python train.py --vocab_size=2244 --bias="all" --tie_embeddings=true --init_std_down=0.00986 --schedule="wsd" --final_lr_fraction=0.05 --train_tokens=132100000 --dataset="wikipedia_en"
MLP neurons of a small language model. Each row is named by its layer, matrix (up: input weights; down: output weights) and neuron, and shows model dimensions 0-159. Each number is 128 + 24 x the weight over its row's rms, rounded and kept within 0 to 255. Numbers have three digits each.
Before each neuron's rows, "fires on" lists the tokens most often at its 100 highest values on Wikipedia text that the model never trained on.

fires on: "y", " o", "le", " or", " el", " le"
L4.up91:112107087050141139110136108171141110104107117131142114140123146144098160149105148119150155137116153120149158114146127141107149096134177171128117102139163146130134146156124127110130125108121141139119092151163126147122144138104136121185093100102126118161123152141120113154177146132116120122111103086141090075133127144093127115126136130133153144103136146101105161132110097128154157132149112105124130076099041128140105130111076133117182118178157116117130142156125133136128081115152122
L4.down91:119094107132144142085133100131139097116157091121146090168148150120136146116137051105126108115114154160137106119147140121146102119163117124169109141059092150099079142109142132142131150125130085134155118117149160106162112124173098097127124126112148120088165111112160111150149141122162124158154160133121132146118132156155115151127120107112165140119144159121164156146140106132134113118140188132133164147151111091115124127127152163131116149136071136154103093117109091087124135165088123

fires on: " tra", "-", "am", " v", " play", "v"
L4.up571:163134152103088159152096165117121097108132149114129083126176074161129118140126099161094151125146164124134173149117126155114136103141163150134137134108153148155110110129087087138140145103143132130152088179162097165134131128076124129101126105178101093125110125120185149162139133157132112121139136129116111091091129134087118113156105109129083131136135132151122141109127117148159171136137148127124087122125112140193126136104087103151136113113125104090145138117139128122150115093172127
L4.down571:074153116127129168120124119106152116157141099169126136119098157134126176175113171121122129125129152080110098133134123105114130149123109086125131166114106138106138067104147194138096078116125164136138155117153126147103119086137125131141129102136184151109132129136086147117119085105098140126096129132141148138096144090125118152162120144121124143150124094120095106125167148136105148127127138133134105141146162116078134135144132164124138074137122143177139159113114107081150150151103170

fires on: "if", "5", "inal", " League", "ference", "ason"
L4.up503:129125143130168131172130124151111161113086147110140127091175116074125089157151089127115123114109113117130131113137149138135144141123109180104111162119145120139086094146099106115136121127121151177146112131129105081115137140119152128135149120100150110113184111135122106118134171120096102098167117176135147138117078114152114115124136161094159158123118101174123169148097162118135158098110127108103087125121136163114076133147134112137153135157114120136113188105155100150182128145117129
L4.down503:095115151141119181111113093093101162126153175121186122125136140092145096185131131149093151123120080138117162135136119123140116156118091138152136111151163118088083113124120104132109107176106145142100158116152150113134135163140098109149132144136102102124079171121123136134188117154127149114110121107118139137138141085157131152117127128147096146136094139116119088117101090104099123151120078079150117113173130133121089139129143151143151096125120152127150118160122104160138171108137124

fires on: " Co", "ar", " co", " inter"
L4.up443:111158153105151107154132092111103143092144132102128110117143158117120138102130115127169139128130128123151117138155163093161142141138144112156094162082158143162123139131130098090139114133130166195129121080120125133119129113105127096156143082133101133118134107120121104132139084100112124156159131131150135120098142141101142120130118127112111134100120121166100138148189127103091133099109115120099114097127108130164085116118083132113163181116110178204135171133118132119169101170111103
L4.down443:147139127145097142096116115088129188135116155156128104108121167104157127125110118120161155110117091090104084183124109105132088125135147152098162141139095086170160145063122127146127125143129129105169146119146127132082135119138138103170107082102090133122095098169128116150108145105140146093108140121186137122117129160119142142130129118130120133114140163170138125139166105148115162125109069130116114114107127144156175141158117167125150149150116121130131112123102163144136082142144120

fires on: " used", "ed", "iving", "able", "ised", " built"
L4.up214:169116173141107115113079149159117172132125128112072121102124099134101146122115138090136090099090129112096143150141111156159108149188136117110123130124109108160049149147148108099151124111131094143120125123107087146149132122115180139137148110147149110133125154123148130114126112119129078177127160169180120127088141131124125115132124103131112124113136094155110131095162140155107131128131148102073132066148126123137154159136129106117149149126122143151145129162152160091110111163122127
L4.down214:142146174126150086120113105133145125118165172179135144140092116129125114131096134092156148098104121106111086141174148150167168130120097129140084114173147144117100096144117149168141097159118128114162119086145083153133143114118145138123129099144135125074153110144133099142121103128118137120126101110091102107112119163166167106113142122180139147124092113126158157105101125112103154109120113115168079123119152121105134151086100108120110127143119150129138098172104127123136150131191135

fires on: "t", "art", "ut", "enc", "T"
L4.up99:125119125102109175107108128144102125152120127145095136111161154146108155126106129135152123140137137137113151128120156136112162161114149174110111130088158154104111121181146106102109142138136079140092177120117119084137144141135121143131124102107098120062179115104154119131127114091090091166121131126118147158115182157128133141156169133120140093122121127161103133156162115144152140161126106145110102119166128141131169165109119132101126219125158145138113106133112105177141122101130136
L4.down99:147101163142116132091135090116090114139113119125167157163138139116111163102097094094139163096114134110140126075105121104113129068141129143164135111166120123133151134130141125083129129145099150093147090123129133175158136128160094125116158160122145101143131136146130135102100083136137133148145127165177143118146129146172130146098146129139120121181173126143110125119104141131103106122106151094145144096093118165134131103127135120145131071192115127173157151159103111102144139092096139

fires on: " V", "oc", " S", "a"
L4.up245:112088135145136137145105141100137124095087101112174129140122129153091110146122176125192151168151197120153148160138126093150099116117106130118117142107135122122135134107112100130161098108095111117142132123137103084085122140092126151134185130167128119094140150141157106137099105126108186137169163111093151143121110149109124164124111125135128133114134080157125122151114159163109140097098157105125128147168110131117149100105145129108104108107162143136157122127095134102195130123118116
L4.down245:161159097160146183147130186146129124133141157115071125126142127106127140063127177104105085154099147128091147086131161164135112162119146103117095143144094137113113138127132153111126096134132151123135131144153105114163126082113142134148111132102077149130114096157129145114151119108123105133093131119149152098105118101189112098148119153131083101141105153112100178127163104127112168117129125107154142131135128108085127113148128074135130147115112132124127089137139111137128124179117152

fires on: "ol", "im", "way", "1", "in", "rew"
L4.up75:163130141132156174136144149184127119145099155130126113119098102098111118130141169144146121113095135115128103118128123114116123121107116099146129128126121154123076110119121094103106149128051150162140149116105105111119122157117103109130131146093103096104120130105107134154107163157072134106122090156150165180128185120125106155173161111142111145108124119116108094130170163162093164163120154182149132071137139152156120112140097096132156136128139145102112129124132153127129154134141164
L4.down75:128117159117126124151133100166069140145106182112111143084135115142140139106129125071125117125126121147161094119169093141168138135156168082142087155172139153122141130112156154174159091153139146112174088128093143180113117102153149156131098088129106138133097130154099118111138137081178134127127123089117105151109130152149130131120155118113087080125102114105132119141131152129138129136115117120158149148123109114129126082133073135107151133141136162114097107134167141114134122125144095